Weights of a small transformer language model.
Size: 6 heads of 32 (3 for keys and values), 7.42M parameters.
MLP neurons of a small language model. Each row is named by its layer, matrix (gate and up: input weights) and neuron, and shows model dimensions 0-191. Each number is 128 + 24 x the weight over its row's rms, rounded and kept within 0 to 255. Numbers have three digits each. A neuron's up and down rows have the sign that makes its largest values positive.
After each neuron's rows, "fires in" lists the words (lower case) most often at its 100 highest values on Wikipedia text that the model never trained on. A number after a token or word is its count.

L2.gate408:153205129143113107185147140126120117116121139128148152131097132158151101113146114160122144172112138139165144143122123140149100116101146117103123112089132067128151155149151171133095112139062127111110136130161134173138140116132130077139094159094119083092121142156102147153062103127096133123092124135117110128086124152176123098157150135074125130161103132111124094184133125104139117125107155117137143118137133153136100124148148092097134142146107078141139140138132121110139123143119106134090144096094115132137155137142097174106096103133136120126146101095161102105157119112143115129
L2.up408:210127122112138146117130166178138129148114115145138099131115102132088107084154145125079138159199110131112168174139108118157097145133134159101089130127158104183103138159102116138143118130110137125113160143118111094149133081142115109117103128124116118149107123107158104076107129145108124173115152155135112128116124110148105149102145138118087133189105102119139091135076118119131145146122153150157132099136103150134116131121145169079123146128144103114141165098105107137170166114166103121132119128150087099123118150101139130129151143124142102152117113144115140170126106097143096158
fires in: "be" 48, "being" 16, "been" 11, "have" 6, "become" 4

L9.gate255:092134145083125122089101124140103132127111135144127098117122099146121132146176122146140101087138144127070105108160106160133141132164103100147097120096154150145156152149147143153107117138174158160119158153138146148145130130138186137143151102117104134087148140137162159184066131171110143104122120129107109124086171146122079133148128153137119089144169084102158138160150112154125085156093116164118068113127128108123133142122128103097122129161138133120079123128132122136161133127068130134142165102149134133117138157129151179109118150141114140147112139111095142134128108155135141155
L9.up255:148107158139087149102134151091145126122114154083111109097133121134141122136114113156189129149136083128103135160154080115127137134074160129112121113111149107139137131113153150147142119152073094087152144131148112102149147132132092133159101139127139128148167171122129129121122173115112139151092137153118131140150158111124091154098139129114142098129112159123104128129104127096175095176151141100119155126180106142135142113144197106173163129065094109119102093178129110103144138148118139098148141104147142108170142117132115132144093119154154136130139112135114123115098183129156134157
fires in: "all" 22, "most" 11, "many" 7, "among" 6, "more" 6

L5.gate371:122094137144092143149135164143141100133110157116096157096099083136125162125103134145120092129157128112109113137130108141112094132091151138104151134115098095157150145154162111155086134118130141103100119116122147145128174135133147168163185159096089122144116105124101120122119137114086089111098158142159129131141149122138106093110136099126108129068123148148152122120096116162168130163140115129112124103164131122167078127171179129157089146087125185146090105151108114150123095127166108121142128111093123176105147120139136168096156150143130132097123097087135118114135137149119096115
L5.up371:141146138135135094110152168106125107100099138116092153100139142095098108117155138113170099160137129124154114112148157148104133079115120130109125130104106091151137141103134152120095121139067147145131124100053139157116137160089123182134128180138095122124106145131114136162155124086100104127169133125104145129126132097119134127131147140114132122101154124107118122109103113106118128138137098080140092152138119081170115121159148121140157117155166139110101123111144139140158134152166140181139102124152104151133210101140125134066135109124143148113165155090117143147102150164102111134
fires in: "it" 29, "these" 16, "are" 9, "the" 7, "no" 6

L2.gate239:103089122122100128176122147140146177120108116137146108145113105092172158125136128134099114115122127182071146138140131170097130137178097146148122130164127150160116131167140143147088172140108099138105101114162172129117122177118151146140132144129153127129123139105091146120144109111146133150080148119128130137109129132113165156108146116138137116133123084111115120142157111129151147091116111090121153133101092085131089110159129117148122151079134136113147109129131160082059067135095150143135106141124087120098124145152109122174107139088151155150142113159170135084146128149130114125
L2.up239:119082125096153095122125139177156113130075108141156156145156141167114127101168164076085183129092077137185152109133140160149157144132111124127100154116143148126145123115129130153114103125128151085086145147156135147138139127125109124078112140117096108133135128137116138192105114098118134100110105147107132119128138110099179073146117150127126109137114172115103165107076103070151115102117159148094103155119109109122126172105141120138100132128113124091159119125100100149129147111135102131144172111142107129163105139105165132149121125154136123126118133122138125128133160098164139112
fires in: "in" 81

L5.gate616:132137142127114127105117161142071134135125104114140172133077098093132113121117159150102127101050151086151119123126161148105139108088176187114124099125115140154136115126095125135093138114127149118137134107163131105160205139169101113173126128120077123124152153128076123125123136116076120105151128131133154172133117123133120118146116180102165095109141139139140124125159109173173141118121154143137155161103130124170111112182120158109111134123137119128142090118165159145121109151131099152124156162148128124127136142148103137139122129124127148140136124077137168144140111102160116110
L5.up616:100107128148135157103136106116136130134067134085079158108117160143169109099127112081128178161137141118114134100141170146143136097127172121133155132145119141190087123132142140116123145084127109116113108115103117182178167148096129142139123124132111102185108098122177192121103102069131108118124143107159135129130114118134110104139102126123113152134130134112108165120155098138156133122185116130135155131110147111109151116139190132133133137118124096151117178107124121109149149156137160142141112143169116124085143150100089155119117102126142149143131121105143141163141139133121080132
fires in: "she" 68, "this" 12, "he" 9, "it" 4

L2.gate232:151133127166103132150159155125112082131149120144157148139121135097138118196122101115085127129124184160097142143176151122130173146160148115134120111132121169157135122134137101107145090151150129120084079127100162157154177156123143132131137087129129161089124102111112142142122133113132099111129164159071145144147174071108179132137131140087119118114128144174077124122109129115122115102149132112163124124164103088119142126138098084117132156114080117119113089141173144091128096130140094138111089125131151100120114116150129114117120131102153129144149129099092139127158151144118117131
L2.up232:149125113126124111108151122115133123174160139123107181120121139099147111221081135100147104138147153122095097131152147095113139139144114105119134151109130142122111117096160132085153113136165121130094068165142142165151151180130128122134125108121132106140124125125117157153142143155150118096104156151115130182154121133107142136156144119135119155119160095159100165096134134131094097110141148090177120136111070126135151147167073115125153142140094115125086068138135118092124106112143146130096101139136152114103109166125163101103129123117149133140130171112104118123131147142171134110
fires in: "party" 24, "country" 18, "group" 13, "team" 8, "company" 8, "organization" 7

L2.gate274:114148101128143187172103157181116119136119111107134131088118169134110132150136124106143168116117114169168096090102155101145145112110149118132125188112109058143157101143078107142141167138121089096098108075125128137144138162158103138137125117156067191144133113135085130132122139139108122121129144153132125132155148146123104138114170090174109125116101094150120112102134119121119138124102147112124156147126123171097150143123125125137165107161130143136113125162093122093097105115127156118148125139118128129125173113096067130138131128153127121128148156128140138175157123167143143131
L2.up274:132162136165139146163130138133133141170128132118116121100069169158100129129098087125135130119068104178145114068111160075128145081086127135103085117113099078108163109161117106169124130129118112131096153097111144115108152159142121135124116116130116154134150086116097129141115140133103116121142135173100121130115121138146088161192161125140140141109123108106126132101119127128099110126097146110126117154172077123133131158110129099124127146144109161122108115110097118153108066108137117133152152157171136142143188142143101129111166105131139155140137131139137159165151123164147141121
fires in: "not" 28, "they" 27, "will" 24, "would" 16

L3.gate495:119140145125120145139156113131101137149142151114106144137121111142125132146110121136131129133148164110098087074133111163115138097125160126140146115131123162167138100133146140095098156143107132127117136137146124133124125176099142160169132137139111163139165125125131165138116147147141131128148120174145118167111134084091109116096069093086189166110170094127097106129088088089145152189147147162138129095100132121103121110126130097130110148111132126130134098117100153149154168154106137129163157117073162140125134130138110108120106122136140115079114181142128148094190185128109102124
L3.up495:124099118160105127147134133188141114140106149101166146095113139156128130095172131170166119120148108139152168089105116119090098111094153127126106122129093089095147142156135170163161111157131145112123086120161122155157119076112099121124099169136142132126153124120144201150093094105120150156114123132104120095152157137127152139146161107128124137142146112120084137115151108115115133129093118129092114110136133154159164184142166133108104142120102085141128138167118149146130143152098111144140135129176167113116139120158078140126140107148140128115136124093158156132092093129079129107
fires in: "all" 28, "between" 22, "both" 16, "the" 9, "among" 8, "those" 5

L3.gate281:123114115150117149123137097141122115140136112162118152130166085115140167141128177126115103113119134092136138168138186160090136143095094136129095106069130116168116142150142172162077152162118082123146108122111178171130109163164112114134093102108143133097125173142106132144126127169114128134090119128147147115087102124102097097121116106076138143133125123142121168133129123125104149138118123139126171109117149140154127139140093119151170131101125154140124119133147110137128141110121186111135132106148131137082114076088133141163168154128120128103156168121131144146144122091087093082
L3.up281:145125144141130157201140098116122127111136059108153115157139145088123149107109154107131147102147158102130144120126171127095173122126120138127101128107121107131134159157130151163106141149135137115136112124124207173132142141130116119130096130093163161094109168102111118127149121172118082106080111154154116129122075134150130098094104120104142129149142138103110147145153133111127143100119140165137143135100163139176124153144055121117129138101106166129121097108129123118125106121098133114121116119143142086093119102090111128148139113122134176105168149107140166175151102129105106103
fires in: "in" 27, "de" 14, "d" 8, "enemy" 5, "unopposed" 4

L2.gate269:116137094142140158136134116135112174126152133127151167133121119083158116175147084135134110110135103132146115129131140109164131108160138123166164121120150109135152080138125140081108107120118146176099141084118102166097077142140126137096122183150090138145140124068102125143085183159130139090163155145115103133128083156128154135150107097109134091153118091142104120125103124108108143128128165125120154130115176128108148148126091141138122122151103133109127092139156088124161130117136144110137143148125149131176100107110121120120100110166189127117098107150133140176125124141076131101
L2.up269:109135127133118199156174114127110160100150135139167157141135103124117112154125156121119144138096090164168112072098158156130131124089111148150094128163140104139115082158149132179124109115138109068136119131125134139120092151154114111140101125150140123117124147094121101138123142127167141158111153127129135128142156105125109136144121125102151114158102139119104120122165165106133117103066148137142156161126120137135143120154148127109139108185182149111116137098146121120139121123123088185087077117149149095135128147148107115116077167137165105139150105115088150127107135181125155138
fires in: "the" 44, "for" 23, "not" 11

L2.gate598:112110144133134111156101082172124093174118115119142118118163115107090133131100115149130113096130132134126133113144145133126141170124138137155101140094124101155126119127126111141107134165142125150128104143113185124126156142117168144111110114105172128127161118162120134168113106124143134111148140116158122159129194133136150107133120167115047147117121189149147101071144115078139119136138161068093132096100110130111140143117193128117128161103106149144107177166095136136099105104120125107152124133148106134144140136160161158148136116097127170106141132110152119091144159165131101127
L2.up598:114114127120113106163126115153117122146135104134151126121153091119148118126095154130119096115161147149109135144134089128092153160159130165154142141122100154128126106153133120134103125141152126142104132110111197081128117120120144137132139127098175111135140143170119139158111150119147123088108139092165158151111177144145163136106132198112060129098102180130155126084138129113141127132146175116109139131073122124142150106108161154086112152089102094123074133139119124124089117123132134101151124125114074111142141155189125165144153130123113137122122151116122117069144170101141118136
fires in: "in" 89

L2.gate100:136116112122113144120144099157100124116113113128143172157108130091123135106111082165109132121150130084107119145117123156092189082126171102086108098130104104133152132163125111102147150148125110151140103159146095137150119127147102112141118146122161132142103078151145142134158120189134122163135149134115129145132114137099101160102133111092145157139101108144121103125116106060142133072125092128098105140137144121089149119120150151121165145177156113146123129115129077119132134093137163162138113153143143137155131192144158094154127154091155168101155139158097102140136147125124140097
L2.up100:108128124124125095124099081150113119146117137079172110098099123117115103102130111079148161109112136116104114158149163164114103105144141095145134143123105172130116138135140120110084107100089109129111146078126157107157151142156120119110143141112182149147121157179094121103099183120136139108114116134143129118151123145091105165109102162136142154137104144129110173107083129067124122160157156100115112124141127106117179117101120125135132133122141136129114152139123090153113162144085128127123125166113135123181127162149140106139135136177113152119129122100168124114112158183155136067
fires in: "in" 81, "into" 10

L2.gate358:125119153126114131132069138189124088130108087171117115129129131203143086140132121079113121136112163128148148122172118173125160154093156134150114105121119124152117112109128148122108127094099153104128084176100122124116112183118146157154079138142121111111125167091115113117120146138110107148128135099131148097122115136117118143122101159137131132117090107158101132086104087125100107088114141139146149134113126140140080130127078155121142097121130127126152132114141149114112141116135139103160143128115124152177168092104116164140111167174138140120120091096145159163170129180110132131
L2.up358:131143107085135139137176109096130117139152112092128088140112160149107131155132078240121110148129093113152150131081127117122077150137097120088121108143105110122119119158135138141112142135104138120145135102142130095199132138116091102119104122149133100107116127111119154148127122104090153133151148095121103150131128073129113131160082110137115157135143142089124133138106139111141104162116177132115110132102142156123133187114145114158102145145146097155157107126141163111147101091117078117113142151136118106138108154141091160151133135153113112117171151125138109137105149148104148112
fires in: "the" 29, "became" 29, "as" 15, "a" 9, "by" 8, "becoming" 4

L3.gate484:095105144083108140108143109160110175129107140168203104130132136162150162120170080068146142106097147119110110141162113153067174148142152124157138081143128096135117162145141140134128137141119123152128174124120138170113107145111131118110104184125070143130123146158135143125125143121127142120101130161157146163120145119091121101081157124137147133146094160116140142119126079160127117092123148121106101149125156095123143107145106123096118126117116171130110164121155125100113108111127150176132140170139166125085154129143095126134123158124139109135137135104119113132159164128108122168
L3.up484:144134127094119115148142102117105147139116101139173116166153165164133145148165135099125131103112107097092155107126116126075148128130137130163131099137121108120101119152178155116110143130097110149136133087090123157153149119163142095151070169133114109156137144138130177104153173144123129134103131129084147149118118133117159114106104156097134128133108174097133164110099094141145160079135124134094126119137144131128119101123110121089143116093082167180136169143174144123134150118117160186126115105161159106134133132162075133110130152132173085130150142118129128112164126111121091144
fires in: "in" 89, "since" 6, "office" 4

L5.gate486:113145151124085128128143124135165115114142075126117180106084128138135121136143141130142108112069076102133160143186140128131156098132105134100135120116135112117145133141131110099092141127139125140086170117122129146124112122152123111106101099091145120085103110107097100087107124133102147142125115121103122097149123128188123078132137133139160136125124149124131051152090132122120139176111118172127131080100107133109123138153151134113122105154132087105097152134152157073158119101084096160101144132123088109169113133096142110150108095104108099142118165104126145095140161131124157128
L5.up486:127114111103132065105148141127155128103125067139128142096055138138087120158112101136130138097157089119127149153104177146127125138081139154116141112119113151149126099137149139139124114110102149114102086114108112144140145082104092129133120110112124104105118099118141130082078120097140161142189130118102157081127160100139113131122120121132137138127107131137101096141126104103132126159144121148143131066142080139110129139116160207105115122156100147116146150134131142120126120139096158064151161126139119133128121104154133138160117130148135147107145110109127130128154133119187072145
fires in: "a" 19, "that" 19, "to" 16

L9.gate136:093104092122077143121145135132136120150136116123148135116184120135139154119146124094106155138096173136151128174167130073128136168094115112124130107166129111157174133143144125119095121141119139133147137120166132123124161082141099173115143133140060117106119149164114105141125142136180121094101150097158118166100112085135161096124095122128139137142157122148129120126165142114106119120124056078125139131127137138098128110130150126109135139130149099144146146147161135138127110182161128049096102130106100107143131146160162108111155114134148130101098170116135092112141113145142136115
L9.up136:146126156116138130099133154165111092093144135115137129113126130181149118105145117126117095099120127097131149165125113154120095094111095097155133107124168118127152141136148139140105125084122109126136154099084125150147153099149123121170153113174064138139098094131138144154111111176123108137157094141084131106160129073153127125126174114099164115156130114126163129129131159169116143085088145137120115144143133146123122118139118154118130098087180139155123092084115124138142110116167141115163101119141106142091137153152118148145113151145150102174110121170081107130103107091137080164
fires in: "and" 20, "career" 11, "however" 9, "reception" 7, "later" 5, "furthermore" 4

L2.gate444:144163104077121166117145101137132120141164120129166158086110120133129124116103148138117133168141143138109120120138163131140126135116149086135148086129132138120127135077110132131151126105125127115115096132121121107123095171150134120138124144147097148128135106148135163110108112178120049094128121108055100083159159070101152105145107101107124134121110113130106100076115128085092123125136137116136138106153102153179134128111116118164174129132113145123131130152166120097126139180156108185112107155140128160142130127118105123141185132101100140151161110119117166153079108120134123103
L2.up444:161143114132113135111113129086107119123125096124179135107121134108113097136118110116137067142120160123096122112158138168134144094111130137145125108121157112136106157155156133143162144095147142124130075118111124139128132133118140127077127155149134104157143120126130140120113158149124116144075144100125112135161129121084108156088075129115131144107093166142075149074144130141164153115138129107122133096136146134147144115122111117108127181114065160149145164136127173130104108117118113176166102154102141109126152111128144151127163115150096101086150071185137089165104095147161127115
fires in: "book" 20, "cup" 14, "team" 13, "party" 10, "title" 8, "assembly" 7

L3.gate29:161181128107135155152112113179124132135146126129105119114133131143079106139139113130114127148084121150186125113111128156123112170128130128108152154128098148111147112130115124172173158129148184162097128138144125125132107166145109132152064133135130137079123058114111094122114150136115126156162114139095131155142120125100097132145120087088115140137119123101130147122084137149125113121117162150138125135171136154116129156140127166108155068134122122107081149130161141109139091094126166134111127113138084149125126128114130105111117131187137077163120117123135201106128111164120104147
L3.up29:162125130116138163139146150158121128107112098177089140147119176156083143135116085129095135115117089118114092153163146110136123122154140137079128153128127129129157125110123124147154095170141161182114117178119130116124121121160138101162143113066137113132138122134094094122109127108149146141108115137156107179150151108120074139128121140117092195129115107086108106128107125158135147146125100104161171123210159111108109155122137130136123088138100124130119146104169146127143116093123134122152121110115114119142137145102109137127083121151111158160142086114086114120127107133140082159
fires in: "will" 17, "can" 16, "would" 14, "may" 12, "to" 10, "must" 7

L3.gate341:128161147125193132089161114133138165157163109147149113110176177073121088131130162153130146140098137139149134148139146143132171119142152088143160110123111154104106087122073154111146159089118140151098156145131168154159136094132126161123131147117123098134116138135125101151135110147125154093161065135099154098090136109133153103082112118140135096154126110144139089145156106117150134135133107123144139125114127123101110159167158156132122145147128142132141133110159107147132134143092128147158118119157121076126116079109156094101155126133116163109111153154066116117148098108119147108
L3.up341:145084154150145105126099118153139130115122121130133148132160086169151104086141119128122147116099113130163120166119117122136113125098145129134159133127071126157164116103168099103074141123131110151103137149136126132176123154159123147122131132128101124122136149142152184140157105162125100141118146099088134108156120143072096156079158117117152115094101171096118106130130114143106104103109153122090144121137149168136120140173151147080135117122198177106123139102103133127127114132138165143127136142069116150157068128139143133130112122106115120161074134104089122143133109141140163148
fires in: "but" 62, "however" 14, "and" 10, "although" 6

L2.gate159:134107120133132139157120093118072133140141128119135109147139098119129171126107084064134120122106113104124177115147087167098148144116133122141138164095166138119140171104156090107114133134137081123162139132150122129118163160124158159069120135120131124070131109177132079119158104082107134114115122118112147136128130168089132092088132140105161104154110146101149107126098113101126144130094111135116140141100150125137094099075126101135171111088123109146143116172151126083110157144129133145137106165159123134109122149086121115103095158146117123134146143148132141133080098161097146132
L2.up159:122082121173132145130163107130119122131116124106137122130155110166139114171126102078152143111119162140138141109142117137103136111133150082144117149103175116130100201131175122119097148158100051152141163117114113130107148157121172156096112085087131144117119142090152123131128138125117135108100137116106132164128077135135179128136140133131137101126116150087160123139091112110148144156095090141098134105109150146137163119114154130116116137096117136204137104138137144099126138149135136135112141112168146128130082128084121115094131131120111130163150175112098093167138127166144152142
fires in: "on" 77, "office" 5

L3.gate307:145112144104121138073067140151127128139115110138151136117153148149109145112127115161120113118118192100113158097181120114146098162116141120114168116174146143160133120118136123147125146112116118093147088127110128135143107157150152177134081111109089143145156104152115112070145150091143104116109163144098127151136115159119111123063121121136123155142159095104118116146131136168134111166130143108094146121142104114159097173142121161068145128093124135136130103130152088125162131151169124138125168164122080125146115140124132106164157109109096088143127156118151145141149148136141117171
L3.up307:117118114157145139122114144123129170118152135134129114101126129140107123077121072130116140130106121118117120119089126109149153122133176144079143140137178115161138105129157091136149136090155093094102049105163134113079136115125157156144101171128106152142107144104134089131126134137151090129160166162111137122128168143105161117121137132084126125139107129121168144124139119100149153116075155137126094142146076084096140141119105118111154093124139108123101096075152122150108129183138139143131157168140112172128123155150172102134102154146150111131146139102103166100100125119125109137
fires in: "she" 19, "also" 14, "well" 13, "now" 7, "currently" 6, "then" 5

L2.gate434:129121156127110123121152140121134142116098168101118100138094114121151123118127175130108128149076136124115152142100140114103127137125163090116102083113108097080127138166103119118115144131166121106134098124160146172181131109125139109137158104127160123134151145159115138072126095115103066122155148139131103142147180140144173150099140142102175117100103155123108102112091142166114108132129086112157103081146092111111159148136164126098118152129107114148100146108140117106158119106146148119114156159125159124112135111146086134108122140103179127135153117093120117129121152114098072191
L2.up434:122140085090150122112146071097111129140111085110137113148190135112143142151136091165149149137119117191143089106083140147125128117130137103148113120097113148151095141126143144145128115117119169117092141095141163166141128125115147178183095165104138132143115110150107161089119146118116166108139138090158102122110121154128162110119119143123150132134079112110116117109144109166146124136131109094148147095083127117166133144116139137144137085119137133097119149139154174143092147101108140151129116119135088151152137158159143114122123134158099147154156120139145089112102201158161101104
fires in: "it" 47, "she" 37

L2.gate224:107103171131114170150070152144112127150123140099114157155156150122103103121117123092146120121165115111139142140104130136125155152099141107139097134108100138158164177151138143178133136116147118164117082090134125126142117103122141105140150137096133120127107118093107149102158106128130112131121141130146115141137135123121150127124149154123161100138154097123137152130105124109151139159081186120137170166096104083135091134122071087158088118160132121108171122137158151094112157131102124129178102079118154152152150126124111175136134083160163109131141156077127117137176094127098132151
L2.up224:099148157096108108146120134156099145130092134109125138193113114145118085109131130157134118151144126075139128133139149104099074121105105141124116138160134116136108152158092165107124121128099093081123154155107120135145148135139141130123075065085091116124106141111158143153113118083112135127165139130135119115115111089163144133164081150099073135130108097172173118164097159122127104102129137197100151132133144115129127111118126129117112138135126134112142147138099118135117122104087134159168110135154165154118155161130110131077122117129155123104109125114161158164123162136098169111
fires in: "with" 19, "the" 15, "among" 11, "some" 5, "reception" 5

L2.gate578:122103103140115156111102134204121127117110108114155115096154151135097152140146121055088128135092139129156139087129140110126093143115150156122099130104123130112124121106101124099122153145122143148123076057113123113153124140129122148154094135136104154136120132117143148110122109099097099078146155150101136124154194200117099133126160118133136130178147116113122144122100122097141132123138137110125113118120094083138117128153151117086161096126123145145149139143127131083113131143119080149116191114111115154163087164126101139121118133140113129160162166104133129147134098131087145153
L2.up578:106101080130177086125141100141143094142122124134114114114137132120107119133092163136111089144115131116131111175126113129090099104162126087132118173134156148139152113139130107124081152086115097130114104117120144113098164158108133175134131136141101133128146101169151139146135147131131133111140157107133148164132158178134154102101143186144111126127178118163162145088093152126137170135088108114147161127140085102111134137124129130123108160109125065141111099118081097149154178139143117109128159111113085134142093113138129118159126139147146113104118154101162109133078131145142076153
fires in: "then" 32, "later" 31, "now" 10, "still" 10, "currently" 6, "subsequently" 4

L3.gate473:082101142083121097149095120120143136128138138161124110076124121136138135126163136141070129124096141140114160161141115201116159131110133099150152135048126167123147108155158059088112143104144112100101105131106103110142101147139155160117126101146172162099128146115128176123127114112101086130144119092143153095099106122090102142094145133117151147134118119156145131100132142119143139090127128173154138131136109135111118083124161097110152121146150120120131125134185120086144121120116129130083132100087162171143140127122156118164121144117094123136140137109120118148143100103105124144
L3.up473:075145143102122125099121145133103102123148112105111109169127131137125152154160149126125121171105116127145134145126183141111131082094142119180130112109126154150160119143135103084105149118117131139079115113167111130165128104142119130131120105132121140075164200143091150123131149118139088123126171127120162090101153114098134152093122098138116106085128067126145147102131126139128139124155125162191140136083105093118177116097174117136118126157161123147128116140121102105136104130123125125118096119123108111144075143177125132139118147110114102108159076127118168120083119153132133151
fires in: "the" 89

L5.gate294:112087095139154165154127152146134122121139126140172169114168130129153100106118109126134113124109165096109147146107122137145123080066137104133126096116125147128132152139114145080148140135113122157163144140113137124177132143169120125154126153149095068159101095167124132162101161135180145115098139128178145135148115089163082141096141177144134113128130145147110163107128087111154172117135131145115132107101130111181105098129125165145118126140146159112112117141118149116099119090144138099122125126124147088126130125160102153172162148127144131147114102083174162107105104110149158106
L5.up294:123096149150156106137143149190132128112149139155125120133150143115136125123108120149139099167108122140148087133089167167105133130109117104121139111147095134119122137111108182104099152107130154120140128137163152101116133169154137141123157158167137127140123130111154132141086106091122153106145133091098119096161159110136140149133132132152072094144138155098157125147156128113113113123167165123157148200167127132133177121072147103126135095104120158124131067109138139073160126111087138100146137105132117068146140150127137136169140098119139120141116136162131135117172143145184127116
fires in: "s" 28, "d" 7, "however" 7, "m" 6, "g" 5

L3.gate50:121114070113119142153140147164136154110151142170133143125103132128096153167121119162169113134083074163125156108087152156121132098120138128141114131151142098133132134133104116118123143122150142130131133139126142170098119116105136111082139148146109104120120168096074126162100123171130148149126141172123137139168125130135137178178105090104136138149110110130073134118129109145098160131136114131118148097155114113151168151063090107151179114162124095117086121171128110133130152134114139116110083079150117158086129109124163127130119132125163177083129154085118143115117122134141125128
L3.up50:108125143148128094083126113151085148141106107154147122129105122136101105136145162168154117126115095121195129154114142174135112133074158117111117172100162109190146104141066099119152134115154185095167130112152114142117104144145120140101134114131091132143135129076110094160128125159169162209108146145121106160127119136151129147139152114122111185173093130152086136110099093099127122120130149112120100127125086148137117114075128120135151141118149153110117152123134129113117131111130157120108094101140144133157125140126122161125118133117122095146122134144120131126116151174147098126
fires in: "the" 80, "of" 5, "joined" 4

L2.gate506:160119132140135114145121127151118119112149100121151148126177154121157142149143124080100147186105127127140169109111128178137116140142102117152073111135140142132130137147120124123073175166109114156137114122138145165099163118145136148168112124122167080135099129122151139106150147136138109130090164110153138085148103177148138110152142156135138139128137102123132119062106116110139107120136109144111119086200135139136107122135120146116146139112129111183157103115086128111160130146143135116121114097086141129079093138119162106135101155091170200092129101099123115110136117135100130128
L2.up506:106109137147147131142098126181161106126148081128097141115150102089161110159129130164157156166144136134101142113097106112112113139141105159131064116092128144110096099125143133154135148177159097126091171098121157152126129095165091187134118114155166142110129134142118108090121158137144096133114093130132143139121121139133130109124135136181121105157137149118135113086122153112187109121106152128123119141137159092139119163110092119094149092115121094112163108139100145122140158126156152147158122101137099143131109132106131137090123177145117134077148144099172100148172125140089149140
fires in: "in" 61, "the" 8

L3.gate245:120147174157128120110130111156119118147153104120144127108134155171117107144121154129154143137170109109140144127095129180169118135089108069128062114091138123150143126143105142162120134121118173106124141127124168126120124154127117147110126142096140086080095097115131142117153125114143118154134129124122102138138099160137129142151144140136151126168150148196163086125111129158144139121114175127098138173109156140147086148172158061107103116179122081129134145111146128095184133087106095136125096117129104126105119122098117094165124132105152142117165126084115115118131138108117126110
L3.up245:144156149182123105122112135146099106121134119149154139180101105151137123143158092132171116122166139111176152128101100187184123119100095088130070095138154122123146155187146141142135149106135180116098113150134134179105151154101118145124165123112088115111158146118107152125125118129139128173074167123154116136132118145148103160116134136108120113126106114149147101152104119138134144128117166131090138163129138135155093134177094115113136128167127116144146128096150126099147115094128119130140106090113136122075105096137113112162136141150176126092125140116074114148117144141142138117
fires in: "the" 57, "with" 15, "while" 8

L2.gate43:140163144126106141121127124151103135149144132122143166112165156145128134159146120122127143160123084134126105084158141123152122148128164137110178094106113100137106115145103138134123109118111162145108121143146099136160139143193137135138127165159120097100110137107103135138147118171101164168146110123120122128086133112062116119152074121153110131154132090145130152176109113107109137076102162089155094138151162116126130108147137129141114108131102135111084109138170134140128099101126128155112124142158126103135161071107089072107120106130145119141118102128096085147136143198098159106
L2.up43:180135135138106132131155133129160084125124141136121128128158160148111100136122107123112159120105153167123096124124117129152123127105132128106159117090105177139102101180132133114128138127131149145105135133118145100107130152096136142175180112119112105124069079120188133155130133145123065099113128113123110190103113169151131142168149167166128173115109108099137153123082093102116131136124151116175097107136127093180126152130112100108158117119150142082153146121138131113126105108088129149069139146114130132111138143136100168114133160106146132171139080111138131126130152130161118141
fires in: "may" 12, "would" 10, "not" 9, "as" 8, "congress" 8, "served" 7

L3.gate34:121122159146151099159134092113092127168094138121139099128102107110119113119121050112138125119138141163122175171158131076085183120144120127111148100127059111123114126164117110112133154169123093073092109109100120106122147132126127174121138108153149111122121109112131099115121127107100125114121141139125163130138144136161080149133098142133125123116127128102130157130097138137098117173104172124119155136111195110133132144170123123146141161136104121157118140135123145115124125156165150139083097142106107140145145151161138139151139146143174172079089125146114155160114110142089104126
L3.up34:138133132162142108161140125137079143150134127152122116098126094121102134131093076105144121129127108129150172137135075150127126124138129124123155086179090108197155133116144127168095127118150132066128105137149095105134152120144140134112135114120167128131117155147163140139104117135105136094147163135142144074136135133155103115146087115143093126141144117153172138146110119154088123176088128137143127156119158120148160135152057095081108143108121157153096147126175135105145132145112141100076101139109154117149092120133105144166152111120173147105106169139104130126122115142127104118
fires in: "made" 34, "took" 14, "make" 11, "scored" 7, "takes" 6, "led" 5

L2.gate276:135084117147140111116144132148089105162080103127126112135100141169074108151164085126158118108081102154156158131135145103200125139128147117144131109176087136160154102122153098120134147138089144147118141154145105155136127136132137136154103121135123106160145143116147140128099130133092148177105136112137140107126098118120127131121109124172128151154090137127119135123131147122111091165088087188104144184134139132131140127143089103184140147169126118075164135133125126098168160106122138115116093143111102086124119101129167164125096150111135094164112139125104145157107144149133118109
L2.up276:148142113122114103086139143134174141124102088096139111127120129167074089099119141168124115132100103103118149131128144122160129124103144127144114109122122137148131125156120103092135168130130112068128162122156144162127131142164128129163138130122147117136120103138126146159148119141105146180133081171159146131128122108154118146121087158151130128180092135143108104123114124094156108134082155158094096148148117087110124104153083067149173163173127123082147165123146134133167117097110156133117088142125114113139131131148154158162104164123136093116095142115107165131104119132171131080
fires in: "the" 94, "with" 4